config.yaml
n_layer: 10
vocab_size: 3496
activation: "tanh_gelu"
norm_place: "pre"
init: "normal"
init_std_o: 0.00363
beta1: 0.9
lr_head: 0.0092
decay_shape: "sqrt"
final_lr_fraction: 0.1
doc_mask: false
train_tokens: 573600000
steps: 4377
MLP neurons of a small language model. Each row is named by its layer, matrix (up: input weights) and neuron, and shows model dimensions 256-447. Each number is 128 + 24 x the weight over its row's rms, rounded and kept within 0 to 255. Numbers have three digits each.
After each neuron's rows, "fires on" lists the tokens most often at its 100 highest values on Wikipedia text that the model never trained on.

L5.up94:106132118103166148143115156131120147164133122139168135155159158142116145132166103137136152137117155158109076101084151106092106156114150100163191110112149093150139119120158171137139121115120104130149153133120107098078095128107157149089146159095139127142139133131125102134131149109119125142094142113121125152132140144125171159148105140117136126113115147117127100150116111126135116109145159075158119144167115142203137125115090127128144093117148083108092130139122104157176128164145093134141151100188108130179103135156178136150144137138126139125108100131128140117127091124101118154
fires on: "ue", "ord", "ie", "ra", "att", " re"

L7.up655:116116130111105121138100130122103178074122151107142131141115094117132145162124123109121119132149146153141119092166105082136118132128105158122150101065070117139101167146140135147132131129105172083131150089143146135133173157102138104122111107126143112112141135136151152103107052138105145114122108145091116112105145119095098156141081090109128123109136132168117137126137158109112131105113100119113161117154112147166136113125157150122102118144111128130118128154143108153114120126138166151116152132108120137123147124125099130134116119082135135142152126144189134085135098091194158122
fires on: " As", " spec", " as", " Total", " that", " original"

L7.up842:107114140101107070103117122077109092086120176134159116130118147136104149119135125061134115152182135157161105103148128170094127142078148133078109129149141100111115110165132094117138134088150143146063118144116114156105105149100118146091135138106171176108110135101151149141136132151094106114109207177142113114106110169144124107157097127117153136126125136101137142125103104099101156107108142093099152137136133100177132095138141097122148116136140114138165180171137140139147117149125130127126100153129123136135132152130125125106104121107145101089107158148166086131147154130110152134
fires on: " G", " g", "g", " occ"

L3.up747:159176111121165163148114140109126144105154158161123121111114109126118150142140120116156094101151137151121139114084117173122128134138114099106128142126144115149131128092127118107144119109126152094097073137090160137119184146163105127100085143152098118110145086140128128119115137176097084087128121152125159111107100139149151179176133128101137131166174144147098154118152115137086111140122135143122130170148175092167093127074132125147090153138131137109169140123089140129113114147081148115118140135126122103090109162145145157112138164119134172114139099116120157116157148117131108127
fires on: " as", " best", "om", " what", " my"

L5.up853:125156153087092117088150127140126118143097127114150100145112126133138146106162134101147139130111141100159197114091146140157129134117158114125066177147155169119145107136117100125122138114108168108167105094151094156167066117115118156125110137127152084185099118115136114111088084134167128158114097134180100101110118102153151139124168131123135186104125095198105125127129119114118129151129142094156096119100094143150155133110126120109140096144103116104144134155127132140171134165099123079130156116122131144072111143102106148101126130103144143090170148153154127098131115127108104129
fires on: " of", " p", " is", "cl", "p", " was"

L7.up562:157194099176127120100132139158143133106119149142104116102113101095101126143084156117144137158116159115133114145154149075099126114154151114147100127145132116096166152108113187142133105184163124108122162116149131131160120098114134136157116135100144139093125153114121116139156146112085133138130120138141158072126102116167100134128110121111135132129153094090126159100112144110142147142092091118125120107125082111129132147125132127126106165114142093101176151142159105091140174137115145125158087091122119136155142106138142160139085173133142104158136118079157151119106088110134116162
fires on: " ", "-", "ich", "or"

L3.up754:087133111155104107113131145177091116090138072176116134176152153125121071089146119128141147118121110106171095142133170108130129153117066140115102126114139095112118113144150144126125117135150114097085146167137113165133171121112115147144175114136146135122137132142076130089139143139126106119132071136143121140091104134146131116127138110152134110113133135157157149170146140138101120162133146153098113175154102119111146153112077122130120147109136171170136108077111147103149177096122132122103076097107149105166123131145136089185119117116159112149154149123143133145097140119135143149
fires on: " ar", " Ar", " art", " Art", "enior"

L5.up213:109165093136108107115137132112142089166108123155155066109093119155142158171153131175111092137121083088141136138121147098104128092129143132156098173145152123113099156146141111117126121138130159080119123155118138120128099139165122124125129132115130100111156134138145082195151141126157142111107183136101141144128151177146136125132093165132149094101095101107131115118088130144133137122142154142108118137118149136072101159116112190141135099121119137104143134120168146158135193100106129095115156112120140084130104104104115108149154126134083159140141152126095136146101143139104153132
fires on: " for", " m", " comm", " of", " k"

L3.up399:129143100164123113153171128139140131151122124118141142080162148120133137162102145117135109109131103170142100149135170107145157083077121092137146159106185119124142137115152133105161134130180166108119094085168125135138102211158117166116125113172048129137193125135182124193118118096113097119126111117103133107151130116114143094166153110146142163129071138135105142154131106082156122137145122100066120132134119089131153139139098151157105133149117146122116100116177113158153099120102143142108143125099111128153128116084150112140092122139125120153133111125114097143090109113109118133
fires on: " ", "u", "A", " for", " of"

L3.up151:117182163087100132135119075128182123121105139125168171103121098139146141135126149127081162114135145140112166121130127143097110087098130104108132120144143120122128181131152108162166123153126136126140125131076114162132132140116134110082111120075096076147116115113123111152130143101096124082139117108140136196143118112107141154142111137148137167087110112119153108143111164141132091108144097114120100156128120141110123084159155138109117115149090128144121103091154171144088136155107136145111117073144124144148075163123100122170109127124172145133142123126160148131162139111113097134
fires on: "el", " del", " al", " j", " Del", " l"

L7.up624:162125134064103130117087149106144129156107166089123141115100128104127120147130153108074114126121127126104153109168147146164147088127127142095121098146158101103100134149142136115171132141137157130134153066124167151163176132129143145108104154108122154196106131174142138130142110118101123166096091130126132126103093118160068153116120143130169126159114149152125141098159126149113125123126152106114112124139166153161094119111143122135108112142081132084157147124136132142108138116121164101087106149162122139117135132148102151119097153106130114106113149129132111096203120097101117119
fires on: " l", " as", "ew"

L5.up136:122111115170083141107116101108132123101171131101186140166148145074130119128106111138098127096150106118151152075125142117125119126161125177132114115092141143133154131090136137149145103114136148112149130155128148136147136109126086183141139127123111135112137095099168120117114137145147121145102138140152135121134157131152144145128108137120113157116148108153078110196156120131176093126111166125154080135142144148116121167118113134106111154139114155118111086076132164122122146138082107125095117149133167103156152163157121121150113115125098096130090139092156126130162147089135089136
fires on: " ar", " Ar", " en", " pro", " special", " a"

L3.up193:187158112110132152142104104146114139184177111159095096154095124114092168143127130161137127091116138134128086102140172148132113130094105134114149136115141103073095116111150100130140108137116140123180120106170103143140118122110143102130122151115109136142118153095083115138132201099144149145132114121114127152153110143134106060133155102174146181164159144091134101148086105080100142109143144115115122150084132077153157133149142126118132133114112107155132134143163144148129091093105104095098128134138091133103095130134168152143151139155115167164104122096132106151105106117129132096
fires on: "ry", "em", "re", "ue", "act", "ady"

L7.up499:124136118147120109105139069136200138121108144171109104136124140127155104135124093121133119163155188144153136169134139150136138116111117128141148083162112109149127152158141142116115162102118115127138126148117170182129081138131128142143153155106099120139157107131105137171125137151079092130138118095152177113097121093084114120151119161125138129140157135148135160149114069150147161146136128145149105123190124106116142123171103094139137133140128161118106141148132129162095124110147136109118147099165125108112153126084149107097134148097111111198120134110151184117104110111131110150
fires on: " \"B", "B", "ab", "b", "-b"

L3.up433:111194161074141079121138142136143150168125161129114168156119141112131138082145111131144154091158125134124135126093121111142139143139143094128131122183096127084123118128146129119112127133160119133131174149129109154142117120179120131131163135108120102098098151151124111130124134110126146141102108116117135149184142076127155095187119136124134118149108134172143149198114162112136120123112132135122124137125139124116128132127162100128131135124115116147141105136094139091142113131096150149131130132172073135136080121097145158084125133125137122115159142156109142179134123124130097115
fires on: " J", "ay", "y", "ij"

L7.up134:156115099102122110135135151140126141091140153165125117150115062157109145113176163116129117143122111133182110098120156107129109160135111146143133153138118142136109102178197081103158145114134153146142116120115133206172126140116117157120120125125118153152109114132110134101135116109148125079114120191130150143118120155191106119112148161135124141140108123127099114094131139132094105132121138111099125153139159137165169117086112098162109129159078180129133122114098142133142100103154116112143127135142137157120115143122143177130121125096136160113109081139112117105115122101141118097
fires on: "us", "res", "es", "s", "ic", "ar"

L5.up799:118149098095114107090101114143107127070153141114099173095099090169125144088164137126112135149111131162131133137127140177172136163115144147163124146134137116086102133103133139141113107155111085140124107120109104124142111126159106112120144151149151141121151148146150111157108080132108189086135150138132115093109154146164130134168122148164124159113146156119089153133080119112128140103112153171134133154117139122140150136132104134117191120119123125137143108153165155117113151124134104139101152080139128169118153145132128127114140105138102145098108112152135148096108103110129078121
fires on: "om", "ell", " 5", "ol", "al", " Team"

L7.up840:129087101125118134098046165107129138157143109155169182116115170105106103136108134103162136122170135160103117115146123159114158116110145115112115129114121120153113144132115153114124109135138161108091151079101145091125132140152132139123131077130099152162162105120109121161092180122124113124075147148134113158179124105111113130142126165132141114125149132137102102105134124128163167141153128120138144117126113116147104103084124149141119142135076106089129125079124129094154149127167146126098116087137118131133104130132103104159155147097156158082129112152115097113121127119068104123
fires on: " l", "-", " colle", " con"

L7.up813:108099120140140107147140180094108096136127117118122102138148125156100142134106192089104089161119110142110133154141129096133136142123142144172142137135119116109144136133106146128116072134116146138127116148071153198136169121111121133165114132104138127127139130118092104191156113153105128166093127128133105176102109147185101069141179124127138120115124137107138136158137126093134098114134127098171130124146133143113147144108160133155101148142129123111101147137114137128111125148125134077131151124067162109161166137071168167098095158115101143128131099120143167104127088074166135127
fires on: "ic", "r", "ar", "al", "or", "n"

L7.up582:101114135124144104107116115122096113084107123116123116090110104132108158148130129167110148163138130082118112078137118114151128104137125105136115139125146103114126157096097174118131098131143151088093127107137100144112132126125113125139118147172160140111101092115182120134130124124127141166111125144102131112133139130128166116113122121192147152086106133108137108156104119141107165143110143163123104139155109089139115135166161121066127168114158128114122108117096102104123148141123136121170135142109132132115133114080112144136165116160133140100138136105139114136110115126096111128
fires on: " in", "r", "in", " r", " 1"

L3.up429:120123153166135115138117112206128130111117126054083145148141108159079086100127137150141136144110130095134175151129118140092138131093149108090121136134117140129103141124110159121126116143128151141130159142127158087142123123116136161152085140145123160141162118108123078191112104162141153121049075154116106109099094139168163132148156132126153135103186138126149100111171128106117155149112144104150157139151068137100132169128147128121143102161134161123149146081118147097131122164132159123112120094122141158130131155138131156094147150153145125138189110124125109144131150110106121090
fires on: "al", " a", "el", "il", " is", " was"

L3.up60:114127123133164143154132150153097108092110161119133157117154122149145104083116108127148113123149140111120128089121139122156121101114143123128167109086185132115116120124116140139143146146092117062113159120119140177119179139157121113101107101126120138163110113146131114117161168185166127106127168166128124129143107124138159100140146143084161170140118156126139137123154115132171173080104126103158106141130123110092117126174087135097158146117111148128107063140151082125124131124137146166150140114129096142109146146177156141151156144141127110166103124143116154145133133134129108114
fires on: " |", " m", " 100", "st"

L3.up631:132130147154079163157117098139159175111133112149160147115126135111105084122121137137084101101127141128122097095139145130172104139147124143106126137104145110101113128150099153148129148057094097154129124165115114120136125085119127098080133126098084109161166106104135132148161160117060172110131145123095122125104101121148135119164127138119133184153102127131123104153115158136122149110120151126178155095131117125113129130156127187102115185162147101128136127104122119145160105161133119087109133152143117122100104159137140136153153122109130105118152150115163120131163175128119145129
fires on: " D", " in", " (D", " De", " dep", " j"

L3.up877:074168130112146080173192123149118126109109087131128164163148129110142137107142170123165141107156137164110106141129160125113136116079136143110103124103128111098155113155154172174164127147107114114132133115095162140099143114107066124125121110138123136124138161153135152083078135147141119109149101124146150127138157117083084142133090139107145148153146168107118132103115147156124132122129076093143096101132115126153151156088178090129129140143121114112147157092137142112074112158126123168142150149144157155118143147166104147165090133129131095136141112103158132113133135119135120161
fires on: " |", " result", "ast", "av", "ic"

L5.up887:105162104102145079138125106097153141164127160103112167112127115143107146114135152127142122152131160140134144180146132157152124127104143148087133113129162117127165138144126126120115155121108135149112149143114165156135094109085119120145113120097149102097142143191122124158122165111116095139126123119126137126139088128122105111164166113133121124156134122113115145128085099148137133173120147129115140099133110120147128110122088115148163188173105143070138140103154135168131157105105129073166126160154098124135208115121159121155153102110120143123108153116148175118111109089097104104
fires on: " w", "-", " ", "em"

L7.up169:143116148140148108119089131119139094110124140146120112103102130135162111184146164096159130149121102112129144159096148122150148118159121089115142117128134091145119141129156145078128121107152111098089067128136149147153122131170116126104155116083123139138140114079136123128102126162116158121099155128121143137133103137124129125109085151114125134137145147145129119103114109160083144133095124143122108132171173133118139127114127147160135090105156099113128113113109139072130146143121111093166157108113127113120117136106070078146155140091111136120146118113088146103156111130093128102
fires on: " f", " m", " F", " fun", " club", "av"

L7.up818:132147137122155110098119097102146118132114164151108106174089142150134119133128166120120160129150137129177172209124123182150099164160133121123132111138123077097136134132127126114134121182130167167118135102142150133112093103168125121125178149092114111111150170106096125118112124103114099142118121124125106111145137153095136120185135120157123102117161165126131144136091115104094130124138103127128130140148150124162135124129140122154115119090151134124113110147157112083137105131117134101134121127124092145102109175097105158109106118115142082118136150113135095130114083115139144150
fires on: " G", " g", " B", "z"

L3.up882:143115153124152086146115171122122115159157095106126142154169122075147133123100142159159106151131123133086140132112176111125125153103130141120118124120129142140078092131157108115152144064141138141140153146087165116125127144105119126105140160094061129112136120085111056121083123165135136160140114127113111156107084178129129172087120090122152133123161130133138111176182095136148145161135130114099102128140145108086128131128117150104153125125161144114139136129127154135104108083170142118115115137110121130139123135118119092175155147105093121139113155119133152079094098153101122142
fires on: " f", " m", " fl", "ig", " Fre"